Weights of a small GPT-style language model, trained from scratch on English Wikipedia: 5M parameters.
MLP neurons of a small language model. Each row is named by its layer, matrix (gate and up: input weights; down: output weights) and neuron, and shows model dimensions 32-159. Each number is 128 + 24 x the weight over its row's rms, rounded and kept within 0 to 255. A neuron's up and down rows have the sign that makes its largest values positive.
Before each neuron's rows, "fires before" lists the tokens most often just after its 100 highest values on Wikipedia text that the model never trained on.

fires before: " ", "0", "6"
L2.gate491 [150 111 139 134 123 116 133 134 136 139  93  85 104 159 156 107 115 124 103 129 147  86 167  90 113 104 134 155  82 114 120 138 120 135 151  95 147 142  98 130  48  88 103  97 127 137 159  69 136  86 138 122 136 172 144 106 136 122 123 130  89 148 154 141 128 110 115 125 156 101 123  95 134 139 140 120 100  74 108 103 109 129 137 129 113 168  83 137 107 127 129 158  87 131 101 154 134  74 127 114 138 113 127 152 122  87  67 121 154 150 140 109 122 106 151 131 125 135 122 133 149 157 128 127 172 106 140 103]
L2.up491 [169 139 170 126 118 140 143 113 117 150 191 100 101 168 142 124 143 144 120 128 125  90 165 103 136 112 114 128  62 131 104 146 142 142 134 130 131 152 151 140 104 136  85 132 129 154 161  83 123  95 129 172 105 141 121 139 130 107 146 157 131 116 186 146 118 148 149 108 126 164  83 142 115  94 115 144  80 126 111  94 123 114 111 118 111 154 106 133  95 139 119 132  87  87 100 145 153  93  95  87 173 136 116 118 124 112  98 139 117 126 134 163 126  75 153  92 119 107 140 129  77 106 111 158  93 138 176 126]
L2.down491 [149 140 148 119  83  95 156 104 113 156 154 147 133 132 118 150  87 174 181  80 136 123 126 135 103 180 110 120 114  94 117 133 104 197 120 155 151 117 134 150 146 185 106 140 136 183 136 157 134 144 142 132 139 107 142 137 134 161  88  97 135 164 107 141 115 166 172 115 110 130 128 111 182  93 144 139 140 143 112 138 142 132 109 125 103 112 147 136 114  91 163 125 127 146 135 162 141 121 120 129 100 131 131 127 140  90 142  93 143 119 129 176 123 119  85 156 130 134 101 131  99 150 108 155 107 165  77 110]

fires before: "9", "8", "7", "0", "1", "6"
L3.gate417 [136 124 127 153 129 118 142 114 144  87 119 104 116 189  97 125 147 107 160 147 134 121 123 102 113 144 117 148 151 114 133 151 132 154 130 139 154  95 159 156  87 177 121 143 143  98 125 141 144 132 120 125 167 164 167 114 131 155 109 119 192 117  92  90  77 138 150 109 133 153 123  96 134 146  98 113 121 142 117  92 151 157 123 119  83  63 157 125 152 151 145 140 147  85 146 149  87 153 156 112 121 154 132 102 143 138 141 110 122 128 148 108 131 118 122 109 141 117 161 189 132 113 127 109  85 136 124 103]
L3.up417 [164 120 161 149  96 146 128  92 134 113 117 132 128 173  91 164 135 140 151 143 134 128 110 128 112 168 106 156 159 129 118 155 148 159 122 154 144 126 152 129 108 159 113 147 122  77 120 126 160 115 118 122 181 165 138 122 126 159 113 126 169 122 106 134  78 136 195 115 122 125 112 130 122 149  99 106  87 126 112 133 160 152 133 148  83 130 125 115 127 131 153 134 145 113 172 170 155 150 154 117 134 137 159  82 137 136 128 138 168 142 137 119  89 110 105 151 139  72 167 134  93 150 115  95 101 115 178 101]
L3.down417 [165 108 128 123  84  92 114 138 107 184 130 136 170 105 114 159 117 154  92  89 131 157 114 193 141 179 124 155 149  96 107 152 110 120 135 110 142 167  98  97 129 109 152 130 134 113 143 111 129 143 158  99 146 114 132 113 141  97 150 142  89  99 132 122 161 117 150 157 138 110 108 129 152 148 133 125 118 114 115 171 144  92 110 102 160 159  94 119 135 148 139 124 131 153 136  98 155 103 135 166 168 117 162 120 143 129 112 140 172 145  68 121 133  96 106 123 123  96 124  89  99 180 113 104 180 118 155 129]

fires before: " |", ")", ".", ",", " –", "),"
L5.gate605 [118 129 110 123 203 163  93 162 148  85  78 136 117 124 137 160 161  94 149 125 128 166 134 173 118 170 114 137  88 151 133 151 106 118 166 119 147 123 126 136 126 142 119 150 109 134 160 140 144 115 170 144 112 124 177 117 159 110  95 109 163 167 153 170 110 135 157 102 145 121 127 146 133 112 119  96 128 105 135 112 127 138 140 203 163 102 139 143  93 136 138 176 159 145 106 125 150 149  59 112 118  95 118 153 135 101 160 123 107 125 113 122 123 133 113 126 140 116 109 158 111 141 119 108 101 122 138 149]
L5.up605 [140 102 127 175 117 150 131  88  89 145  97  69 153 162 124 176 132 159 133 175 123 162 114 126 126  85 142 166  93 126 116 108 128 152 166 132 125 128 155 117 136 144 100 102 103 119 118  88 155 108 181 153 154 115 145 136 114 170 170 103  84 133 100 115 124  97 107  68 156 106 104 135 134 154 123 127 131 124 159 108 130 118 173 117 122 123 132 120 139 136  97 106 104 113 101  99 143 138 129 139 124 103 107 155 107 136 129 171 136 141 139 125 179 104 135 146  85 123 143 126 115 133 134 135 164 116 124  91]
L5.down605 [136 135 136 134  99 118 127 161 106 133 110 115 144 124 154 121 118 137 114 152 123 114 111 130 117 128 217 130 154 173 126 116 155  91 122 113  92 137 119 177  95 150 167 117 147 129 131 142 138 102 116 155  88  95 137 130 104 151 131 157 112 184 122 118 134 135 151 169 159 102 136  89 116 133 131 123 135 110 104  95 140 104 106 130 128 181 149 149 163 184 105 148 131  95 122 156 110 170 121 148 117 116 116 155 149 132 114 161 130 100 109 169  81 127 162 146 156 120  96 153  88 103 152 141 120 144 123 136]

fires before: "s", "′", "9", "1", "8", "0"
L2.gate161 [118  89 149 119 128 112 137 106 153  81 110 117 112 137 136 112 120 122 148 102 167 124 126 134 134 138 118 171 178 123 108 126 118 103 120 107  99 107 131 128  84  97 170  98  67 132 141 114  99 127 119  93 162 125 124 135  63 155 108 117 133  88 118 125 122  97 149 119 151 151 135 122 151  98 123 109 167 126 115 153 127 152 120 124 110 136 100 156 119 165 108 142  87 137 149 131 110 148 129 121 120 161  91 115 134  70 137 118 142 150 122 131 141 109 119 179 102 122 157  80 172 163 140  70 109 136  89 116]
L2.up161 [119  71 175 119 129 135 152  85 145 111 149 104 110 142 145 111  88 125 151  91 140 132 139 153 119 142 117 143 172 126 104 125 121 102 126 146 117 129 132 128  90  83 139 112  63 131 136 100 117 124 131 117 138 126 123 174 101 159 121 157 118 118 154  98 114  88 146 123 155 165 138 103 138 127 135 129 162 135  82 185 156 166 114 124  96 127 135 113 109 163 131 149  83 142 135 163 137 124 162 122 104 122  91  96 139 104 139 136 132 168 156 148  80 137  76 153 117 115 118  80 139 183  92  84 151 137 102 105]
L2.down161 [136  81 118 101 124 127 111 115 140 127 133  81 123 137 154 143 143 140 119 102 125 124 142 142 109 150 128 134 137  97 100 141 113 107  92 125 124 161 133 156 157 144 121 126 117 111  85 130 126 127 132 120 144 129 148 143 157 145 174 129 122 127 127 108 128 121 182 148 131 136 119 134 174 200 119 177 113 136 122 144 131 104 114  86 113  66 146 104 153 156 145 134 137 126 162  53 130 110 157 136 133 102 123 132 141 135 136 110 179 152 125  83 166 111 129 107 116 131 114  98 119 145  83 173 111 131 144 171]

fires before: "°", "2", "7", "5", "6", "1"
L3.gate294 [131 144 159 102 142 117 154 149 181 129 161 122 132 102 133 169 123 138 142 137 141 162 133 144 129 142 158 140 122 180 110 126 161 143 132  65 127 134 153 126 165 135 141 149 170 138 148 100 150 172 180 170 144  76 125 114 109 120  91 116 141 142  80 161 135 126  96 109 174 112 134 149 130 140 116 120 137 129 103 158 112 147 137 170 149  95 105 156 151 151 110 163 102 112 132 102 150 135 114 139 129 117  82 127 126 122 151 121 154 112  72 135 137  91 162 170 133 127 125  99 128 163 143 131 175 166 127 149]
L3.up294 [149 105 164 150 134 103 135 135 192 149 164 123  98 123 126 164 136 104 110 152 150 150 121 128 125 148 133 115 129 122 128 100 127 102 128 105 149 160 139  90 148 120 114 147 166 129 153 146  98 172 121 140 141  98 107  88 112 125  92 120 105 138 105 137 118 110 105 108 164 134 135  97 160 160 103 151  99 133  97 176 114 123 122 169 101 159 106 163 168 185 132 136 114 154 110 164 148 123 106 130 117 138  86 144 119 140 133 159 136 122  64 167  88 110 133 114 136 127  94 104  91 137 127 119 179 133 161 128]
L3.down294 [132 129 103 146  97 141 119 132 128 132 158 107 124 121 118 139 123 165 155 113 149 137 119  93 132 141 132 128 115  73 129 146 114 108 103 145 129 170 123 143 127 151 147 146 134 126 107 115 141 128 151 111 137 151  92 164 128 137 142 139  81 129 109 111  70  68 129 168 153 162 112 124 141 118  98 141 109 112 138 109 118 172 126 109  90 120 165 142 151 135 168 135 112 107 135 116 124 178  98 149 172 140 101 146 102  92 168 112  97 100 136 122 117 112  89  67 168 117 124 151  90 124 108 124 156 109 137  80]

fires before: " |", ",", " later", ":", " of", " after"
L3.gate541 [159  99 160 130 164  94  85 126  86 132 104  92 111 121 113 123 163 100 139 161  68 110 143 113 117 109 131 121 180 107 115 118 133  94 146 131 125 141 162 131 131 114 102 153 135 122 130 117 107 147 170 121  98 143 157 153 111  82 123 138 117 145  94 160 127 136 116 117 112 152  93 105 176 109  98 160 123 126 142 146  77 122 166 113 101 124 167 163  92  93 154 151 162 150 139 110 111 130 136 110 150 105 155 116 132  95 176 135 135 130 103 152 113 133 196 167 146 126  87 129 108 110 178 178 118 139 161 142]
L3.up541 [125 125  97 111 160 120 136 143 153  90 137 116 106 126  89 132 136 112 118 130  91 133 118 117  95 161 119  95 133 111 132 160  93 110 144  93  83 146  99 116 148 189 162 145 150 137  96 131  99 179 123 143 134 134 178 158  84  70 111 142 106  95 130 142 121 161 126 130 157 155 102 144 126 144 129 123  89  95 140 159  85 121 129 104 108 136 146 134 115 133 116 149 128 105 121 124 147 134 150 126 146 130 123  94 140 118 135 139 140 128 121 124  97 139 110 176 178 138 137 173  97 183 138 132 175 116 103 154]
L3.down541 [100 147 159 114 133 162 146 104 119 121  98 130 163 152 145 130 129 108 136 143  94 159 140 142 107 129 128 117 178  94 136 162 138 105 150 148 133 100 129 184 126 162 135 125  65 102  90 135 154 148 162 106 124 138 138 168 100  72 104 101 152 127 131  94 115 103 128 106 126 121 105  91 125 134 128 157 148 130 126 141 129 129 119 153  80 119 117 139  79 111 134 120 116  89 120 126  89 142 107  76 101 102 125  90 140  98 121 163 109 145 134 125 107 146 147 160 125 157 136 137 105 138 138 162 143 140 105 145]

fires before: "s", "==", " ==", " of", " ", "."
L3.gate154 [110  79 140 128 121 130  85 139 107 141 164 174 144 123 176 163 128 165 117 114 123 179 108 126  90 132 140 124 120 146 116 144 107 141  82 172 134 115  96 107 121 138 143 126 120 119 138 108  68 131 118 115 150 148 101 126 120 124 128 112 129 108 136  80 114 129 156 115 157 112 131 153 115 130 172  44 134 158 151 153 116 133 120 134 145 139 124 144  99 133 120 179 127 130  75 122 114  99 121 107 108 123 122 136 136 118 129 124  95 136  98 137 121 106 115 142 202  93 153 137  82 123  63 146 140 139 127 130]
L3.up154 [138 126 109 133 127 105  90 135 117  84 120 139 128 126  96 115 133 102 175 128 155 160 166 126 122 163 155 100 132 150 144 106  92 146 140 129 131 112  93 130 128  97 157 122 127 116 126 181 104 157  53 120 104 129 157 135 142  99  84 118 176 120 128 127 134 101 155 120 123 153 112 129 130 116 163 113 174  80 134 135 190  54 142 140 134 150 140 117 133 147 131 163 102 141 100 125 121 160 132 120 154 123  66 153  95  85 151 131 105 108 115 139 141  95 146 138 159 100 125 156 107 124 143 140 130 150  89 134]
L3.down154 [161 122 125 146 111 150 129 103 115 143 123 127 124 109 113 160 105 115 141 127 122 112 141 132 125 130 137  99 147 163 136 147 128 151 107  83 159 124 121 144 151 166 103 129 118 134 159 143 135 139 128 103 165 146 136 109 145 142 150 110 148 152 120 167 102 148 144 129 114 161 163 113 179 185 145 191 100 160 105 154 113 148 112 149  99 157  65 129  67 150 151 102 137 125 101 146 131 129 152  97 158 129  90  97 112 138 136 150 121  80 120 160 129 104 112 150 119 123 136 148 143 118 149  98 112  97  88 110]

fires before: " ", "s", "."
L3.gate44 [ 60 119 116 159 128 123 100 152 116 107 144 154 155 111 148 103 159 167 103 193 117 147 105 105 110 131 152 130 137 106  89 149 131 128 109 170  58 146 109 109  99  96 110 107 152 134 128 139 122 119 117 129 162 133 186 100 123 148 118  92 136 154 120  93 115  90 120 152 136 136 145 107 105 104  94 148  86 129 104 115 137 129 159 108 122 160 137  97 145  85 122 160 133 123 111 119 102 129 152 102 135 138 150 103 133 134 128 124 122  95 145 164 178 144 112 120 154 117 116 146 128 157 136 147 167 185 145  94]
L3.up44 [113 125 131 120 134 154 126 105 115  74 167 166 116 138 141 138  86 163 178 151  99 119 117 104 149 135 163  98 152 159 113 145 117 158 194 134  80 149 163 118 114 143 156  92 128 127 129 144 155 161  76 104 152  82 149 120 110 150 113 111 145 103 122 108  95 108  94 134 120 158 144 116 136 101 117 104 113 144 123  96 130 126 153 117  94 163 161 101 134 132 139 146 103 108  90 134 123 121 139 143 148  97 167 156 123 131 134 155 137 147 104 134 142 123 119 182 120  92 111 143 111 122  75 108 124 163  94 184]
L3.down44 [174 124 155 112 129 147 115 128 144 146 106 109 143 135 190 118 153 132 145 122  82  92 162 106 110 159 189 121 173 147 137 139 171 178 139  97 137 132 135 128  75  92 117 135 155 150 102 117 131 119 131  67 107 137 160 124 138 126 143 143 141 164 105 148 123 132 139 131  94 107 174  92 122  84 135 150 140 126 152 100 119 107  86 103 120 127 111 142 122 140 119 106 125 129 122 111 105 125 103 100 125 119 134 136 119 119 141 134 121 122 147 124  69 143 135 114 105 157 126 154 122 131 116 179 116 154 134 146]

fires before: "0", "3", "4", "2", "9"
L2.gate151 [113 117 145 126 129 145 134 111 139 109 153 145 168 127 134 128 120  95 104  72 113 155 109 135 144 111  87 122 122 167 120 143 129 135 112 112 152 140 116 119 160 110 143 123 132 136 112 134 126 162 133 157 122 138 129  96 124 112 169 117 127 114  99 143 134  67 105 105 117  95 118 130 161 195 120  96 135 111 157 126 100 179 124 129 172 173 139 130 120 169 161 118 112 115 152 108 111 167 112 134 124 182 146 161 127 177 113 136 147 139 128 105  97 174 173 166 155 102 130 137 102 108 153 138 172 163 153 112]
L2.up151 [155 100 119 137 151 167 145  89 143 110 157 138 149 135 137 143 167 125 106 127 142 153 103 102 106 135 142  93 131 153 128 141 150 116  81 129 119 144 129 140 170 136 122 121 183 137 106 161  95 118 135 137 151 139 129  99 134 147 133 119 138 123 104 153 117 118  90 135 117 106 156  93 125 190  97 141 127 117 157 134  88 203  91 153 107  87 120 134 121 143 165 141  74 114 144 123 154 149 136 135 132 161 126 159 131 152 125 145 166 137 118 120  98 162 109 141 143 112 140 158 124 132 126 112 163 204 132  99]
L2.down151 [120 109 164 166 114 141 143 148 126 121 198 163 147 131 140 148 151 150 116 130 141 135 161 134 165 185 125 131 151  77  76 132 109 176 104 153 163 150 159 123  96 140 122 143  92 116  99 144 131 152 160 105 124 191 117 121 168 141 120 142 153 152 159 114 125 176 125 112 123 159 113 146 150 118 105 121 134 122 126 138 136 131 109  72 153 166  99 172 101 124  93 130  79 119 140 147  90 159 135 109 128 156  98 103  98 135 104 169 119 134 147 141 116 128 131 117 160 144  99 118 122 101 131 109 156 135 125 168]

fires before: " ", " the", " December", " April"
L5.gate244 [103 122 143 131 154 124 155 134 120 163 192 125 124 136 153 119 102 179 138 151 145 131 132 108 119 110 104 138 137 142  96 168 145 133 111 114 114 127 138  94 133 151 159  84 113 147 146 145  90  81 145 114 128 141 186  92 153 117  80 136 121 138 166 114 170 102 130 116 136 114 123 121 134 145 106 145 126 145 183 116  97 115 119 153 125 119 145 145 130 119  98 142 116 130 120 158 174 143 147 120 126 108 135  95  98 131 148 123 127 149 127 147 168 139  84 153 147 113 109 138 114 150 129 147 135 183 114 138]
L5.up244 [ 75 114 152 128 116  81 152 114  99 112 182 108 118 122 181 110 141 172 121 151 136 143 104 146 100 137 145 161 144 124  67 156 116 150  87 103 114 129 137 158 159 122 149 127 137 159 137 146 161 136  94 169 100 116 144  95 144  90 151 108 161 104  94 122 122 104  75 118 137 132  78 127 140 133 111 167 117 117 124 114 135 128  97 169 127 127 141 146 142 142 123 104 123 118 151  86 127 104  99 140 165 124 123 116 141 152 108 148  90 122 142 159 136 119 114 166 190 140 118 169 149 159 146 125  94 148 135 129]
L5.down244 [117 145 147 134 160 125 119  94 161 115 151 126 132  82 157 108 133 143  72 159  97 174 112 112 132 162 137 142 131 115 156 131 132 131 120 102 160 134 158 167 105 128 117 111 124 171 155 144 168  95 140 115 124 132 155 110 190 111  96 112 136 113 166 121 128  98  93 135 129 126 136 141 162 152 151 105 122  98 125 140  81 136 137 167 104 127 144 167 122 131 165  97 171 137 131 143 130 155  86  96 138 130 113 160 117 147 122 144 137 128  89 154 125 115 102 100  85 128 130 135 137 174 128  90 143 158 115  91]

fires before: "9", "2", "8", "1", "0", "4"
L5.gate565 [157 100 127 127 122 141 137 102 156 101 139 180 113 108 118 158 138 118 113  94 158 165 128 107 106 116 139 154 122 169 142 135 134  94 103  89 164 137 109 110 123 105 127 162 104 112  94 104  95 180 128 102 172 108 173 127 135 119 117 119  78 123 105 100 124 112 154 116 151 130 111 138 124 151  88 131 149 100 111 137 161 142 177 139 108  92 122 128 132 169 104 156 108 105 129 126 101 122 163 188 163 132 143  97 120 158 127  87 172 171 140 121  98 124 157 139 120 138 138 117 164 172 146  92  96 165 101 110]
L5.up565 [152 119  93 125  97 154 118 102 166 126 140 154 115 111 112 138 106 123 104 121 150 165 132 121 137 109 132 146 126 137 138 145 123  94  93 111 127 125 150 129 123 102 132 170 134 118 106 110 132 164 132  78 146 109 141 134 143 150 115 146  83 146 151  95 110 105 143 157 171 112 130 123 121 160 103 117 137  81 104 129 158 127 133 166 120 117 130 165 129 158 105 156 127  91 139 128 113 106 132 205 164 156 175  86 143 132 131 104 165 148 115 119  64 137 136 128  88 137 156 119 167 163 130  87  90 170  69 134]
L5.down565 [139  54  80 132 102 160 113 119 148 148 106 137 140 103 143 101 102 111 159 128 118 170 147 153 160 192 133 160 157  62 115 115  93 133 108 109 148 133 151 126 127 133 138 139 131 103  95 103 146 150 137 102 145 106 118 118 159 115 134 134 110 128 108 102 131 110 170 152 141 165 134 166 155 169 103 129 146  86 106 120 119 131  99 122 113 146 111 140 135 163 106 118 134  89 136  81 149  89 157 169 148  98 158 117 143 133 108 109 163 119  99 107 157  96 117 138 132 152 130 142 136 172 107  93 145 122 168 173]

fires before: " Japanese", " a", "\n", " an", " ", " American"
L5.gate624 [120 139 152 128  99 112 137  85 150 122  73 107 145 112 111 139 145  86 152 142  91 136 135 129 116 124 147 130  86 133 126 102  80 176 132 104 182 100 148 123 102 120 156 111  83 143 122  92 116 124 109 106 130 135 130 164 132  99 106 136 174 180 142 142 124  99 173 110 143 114 145 111 140 135 137 120 120  94 107 142 119 119 133 182 128 101  82 127 117 137 108 132  95 165 129 128 122 125 111 130  93 129 168 115 151 118 113 125 174 135 135 148 142 129  95 127 163 116  92 170 141 107 124 160  89 111 129 130]
L5.up624 [181 114 127 151 126 137 105 111 147 156 125  78 144 111  99 155  93 131 139 144 114 174 143 126 132 111 125 160 112 186 127  89 123 138 151 148 163 108 118 151 104 142 115  90  83 131 155  99  98  99 110 129 118 143  91 133 124  99  90 123  99 180 123 149 101 156 126 100 111 137 121 110 171 143 154 108  75 151 100 120 180 143 134 134 192  93 119 153 121 132 121 121 111 161  90 130  98 131 141 137 123 137  77 137 139 101 135 128 147 146 132 149 100  99 126 124  79 148 105 135 132 137 149 115 118 141 132 153]
L5.down624 [101 122 132 148 115 133 162 115 152 115 107 124 130 119  97 133 156 129 121 134 111 116 122 113 109 173 129 136 115 135 119 128 124 158 154 109  97 103 174 116  84 122 135  84  78 161  91 159 145 145 114 156 191  98 132  97 152 113 128 128 118 120 180 118 140 101 171 106 131 170 144 142 194 117 118 121 160 141 125 138 107  70 127 121  95 186 100 102 150 142 166 128 126 144 174 198 156 116  92 162 120 125 159 102 108 140 118 140 116 151 100 127 145 110 127 142  99 145 135  89 145 126 101 132 158 140 130 156]

fires before: " States", " |", "n", "i", ",", " Kingdom"
L3.gate86 [ 77 143 138 128 127 112 124 157  81 136 115 108 111 118 141 111 122 167 106 105 146 149 144 141 158 110 104 120 147 144 154  92 145 111 115  57 136 128 139 104  98  72  92 142 130 101 110 117 143 188 134 112 159 125 130 123 112  84 140 131 115 155 146 135 140 140 167 110 193 125 104 149 121 107 143 116 120  94 103 110 142 138 100 134 101 126 121  75 133  99 161 107 140 198  86 116 137 157 102 130 121 135 117 111 121 116 110 132 143 147 115 114 112  82 143  98 100 165 123 104 140  67 171  79 128 140 131 130]
L3.up86 [ 79 130 142 152 120 112 153 160 149 128 130 110 113 126 149  93 151 156 110 122  97 132 153 116 163 148 143 112 131 121 105 103 133 123 137 122 103 136 157 102 155  93 138 108 132  74  90  93 155 164 106 149 139 145 112 122 129 115  94 109 109 100 158 143 149 137 151  91 167 132 145 143 128  73 138 141  90 148  93 108 115 146 141 127 121  90  99 161 149  60 141  99 127 124 120 165 129 112 121 116 134 166  98 146 128  71 142 142 136 137 142 128 119 131 131 135 129 127 133 104 128 118 126 208 104 148 130  93]
L3.down86 [147 106 118 188 140 151 113 147 128 120 108 122 111  69 116 135 106 161 147 127 107 131 146 155 164 132 165 140 113 105 124 118 154 108 135 127 124 113 145  93 170 130 104 133 170  99 101  93 171 119 108 131 153 174  89 132  84 101 131 124 109 110 117  88 103 129 112 119 108 165  70 119 127 139 143  87 104 172 131 138 120 113 134 134  84 128 149 169 150 128 118 123 128 156 122 159 109 128 134 123 162 121  97 145 173 135 173 163 164 101 101 133  70 154 112 145  99 104 140 122 140 115 152 130 147 148 150  96]

fires before: " "
L3.gate374 [125 140  84 108 152 144 127 121 146 115 122 109 129 131 145 148 110 144 111 140 122 103 131 135  89 130 130 116 169 126 127 167 124 128 190 135 142 136 147 123  87 180  88 133 146 126 108 100 101  77  99 107 118 115 107 103 110 116 144  75 133 140 135  92 101 117 132 112 137 145 141 144 137 102 132  80 124 125 115 123 170 190 174 106 120 148 136  93 123 106 120 166 162 110  92  97 110 169 130 148 121 121  99 142 134 105 145 140 171 126 108 119 187  98 168 142 107 161 126 139 161 141 131 103 131 162 127 102]
L3.up374 [109 113  99 158 155 159 151 150 128 137 154 160 172 170 200 142 140 154 151 143 131  83 109 119  90 121 144 113 149 115 141 143 121 135 161  91 133 111 133 117 121 101 160  90 162 109  76 153 100 121  81 139  98 123 160 119  95 121 148  88 155 119 119 110 120 146 131  97 138 145 165 122 124 143 160 114 115 113 125  84 169 149 156 155 116 150 159 118 130 143 118 153 177 119 102 163 152 151 128 111 140 127 107 150 138 123 147 147 114 122 127 117 120 164 174 145 166 136 118 140 152 115 116 166 159 156 117 169]
L3.down374 [183 120  98 138 117 131 124 115 115 130 108 135 174 112 149 119 115 154 166 132 112 130 106 108  99 122 144 130 127 104 145 155 130 139 177 117 123 147 127 122 104 101 153 156 146 113 146 131 145 158  53 108 127 128 139 147 132  94 143 118 175 160 146 122 124 126 159 134 131 125 141 116 148 104 141 108  74 134 115 111 117 101 107 114 100 167 153 108  83 122 134 167 139  84 124 126 137 128 122 148 142  69 168 168 159 108 144 156 147 153 156 158 136 130 144 120  88 152 178 159 117 122 144 117 115 160 105 156]

fires before: "0", "9", "8", "1", "7", "3"
L2.gate297 [108 150 110 111 144 131 157 105 142 126 149 129 149 149 143  95 160 146 101 111 123 141 135  85 143 104 138 151 115  86 125 179 138 132 154 126 128 125 106 132 113 118 171 117 143 132 116 115 133 148 127 120 107 132 127  92  83 129 145 132 120  97 129  94 155 178 143 159 169 126 110  95 105 139 147 135  77 119 107 156 143 139 106 116 120 141 118 149 128 154 117 160 101 131 131 140 156 145 209 152 159 179 137 109 130  93 153 157 127 146 167 136  70 137 141 163  87 149 130 145 133 164 158  95 148 158  87 161]
L2.up297 [ 93 173 148 117 150 132 138 133 146  87  78 136 120 156 165 133 116 153 123  63 116  90 135 131 146  96 153 160 126 100 145 121 114 164 132 133 132 130 166 186 137 109 160  93 120 113 124 123 120 121 116 123 135 125 139 137 126 106 139 145  87  67 135 130 106 123 147 173 175 149 176 108 130 124 117 129 116 112 111 168 134 155 144 142  95 131 136 142 143 162 137 128 121 118 170 161 158 152 172 118 145 102 130 113 119  96 125 161 119 125 165  96 117 152  85 191 106 116 102 127 151 151 141  94 130 147  91 161]
L2.down297 [143  80 119 122 146 145 131  77 116 138 118 115 122 163 156 137 137 173 141 138 100 126 130 181 130 128 113 115 156 126 138 153 112 138  53 143  95 156 166 115 107 102 144 115 170  87 107 116 146 132 131  88 147 146 135 165 110 121 152 149 168 129 149 150 110 106 116 122  97 125 157 153 175 138 105  78 136 136 133 136 167 117 110 111 152 106 144 134 143 167 147 120 111 159 117 129 119 119 127 124 137 141 166  90 122 118 100 127 137 129 125  97 101 112 121  87 126 156 103 147 122 140 113 149  78 174  90  83]

fires before: " States", " ", " Kingdom"
L2.gate336 [107 137 116 151 132 141  91 141  63 192  88 132  96 171 158 120 116 186  91 172 150  78 140 117 127  93 121 166 113 113 153 110 132 159 145 105 119 120 157  91 114 139 138  92 151 144  80 142 135 141 143 128 112 124  95 111 128 117 129  98  81 132 164 129 129 116 143 127 163 109  92 148 138  89 146 162 109 120 114 135  96 120 124 134 134 125 100 179 148 106 149  97 128 161 121 137  95 107 136  83 113 135 120 147 101 132 100 115 145 106 112 126 136 100 126  89 110 104 134 137 135 121 107 134 126  97 112 115]
L2.up336 [111 144  77 173 135 160 129 109 103 126 114 134 114 141 124 118 152 145 106 143 152 128 128 112 160 115 136 112 146 112 159 133 114 118 107 108  98  95 130 140 129  98 117 129 106 133 121 107 179 153 164 161 156 175 106 115 117  89 143  97 141 133 144 144 165 110 157 124 183 182 128 146 152 143 136 142 153  92 169 136 101 152 125  99 113 116  95 135 174 137 148 159 151 135 108 149 146 137  94 117 161 141 150 151 112 148 134  95 122 108 156 143 175  76 170 162 148 150 138 142 129 102 159 133 147  94 121  81]
L2.down336 [119 140 144 188 100 163 142 173 137 153 134 153 169 192 133 122 123 185 120 160 130 155 152 135 124 107 142 135 111 103  98 114 162 128  96  86  90 113 126 118 144 141  75 127 132 153 120 163 147 161 122  79 173 133 124 110 144 135 142 125 115 126 181 138 105 102 110  73 112 132 123 126 122 135 131 117 119 147 131 160 133 122 122 144 123 139  90 133 154 117 146 134 146 120 113 136  87 105 131  96 177 150 130 103 127 128 154 168  86 115 121 121 109 175  74  71 146 140 133  94 152 113 153 111 130 135 140 124]

fires before: ",", ".", "–", " and", " –", "\n"
L3.gate62 [100 140 121 119 155 132 107 102  79 129  98 136 156 154 140 149 140  89 133 133 135 140  90 122 115 112 123 113 151 145 138 118 146 133 159 115 139 137 142 152 100 155 148 149 130 105 144 136 137  49 137 128 105 147 123 143 187 123  99 133 144 120 139 134 110 145 161 125 142 113 118 111 124 144 125 141 150 116 150  77 131 142 113 152  71 137 116 101 103 127  77 128 116  72 130 132 126 118  99 151 149 100 105 100  96  91 120 150 121 114 130 117 166 153 142 187 146 127 113 159 136 100 106 133 110 137 120 147]
L3.up62 [161 140 152 118  89 165  83 154 137 177  95 102 126 135 131 125 143 116 138 125 163 199 104 170 158  85 167 150 164 126 119 109  96 164 113 115 169 134 161 118 125 122 151 170 105 159 111 125 148 136 155 104 132 118 128 148 154 102  59 104 144 165 120 127 144 163 131 113 115 123 115 147 177 135  80 141 106 131 119 114 125 143 117 100 159 128 105 118 145 129 123 115 159 105 141 137 106 123 127 149 137 154 115  74 104 114 142 130 131 119 114 116 164 118 103 125 139 135 137 164 130 139  82 110 146 153 144 159]
L3.down62 [156 119 107 126 146 138 101 124  97 125 115  69 143 153 108 138 164 128 118 151  73 113 127 124 105 174 120 131 123 130 104 142  89 164 145 123 133 165 152 123 139 118 138 119 145 113 139 109  82 119 156 118 122 144 104 128  92 137 134 100 122 161 124 118  90  93 141  80 117  88 162 129 139 129 148 122  98 129 110  80 170  95 143 145  63 112 120 142 117 142  96  99 160 139 122 148 126 142  77 130  93  97 131 126 143 114 125 184 132 116 140 132 134 158 140 146 158  91 128 118 102  95 113 189 142 151 166 134]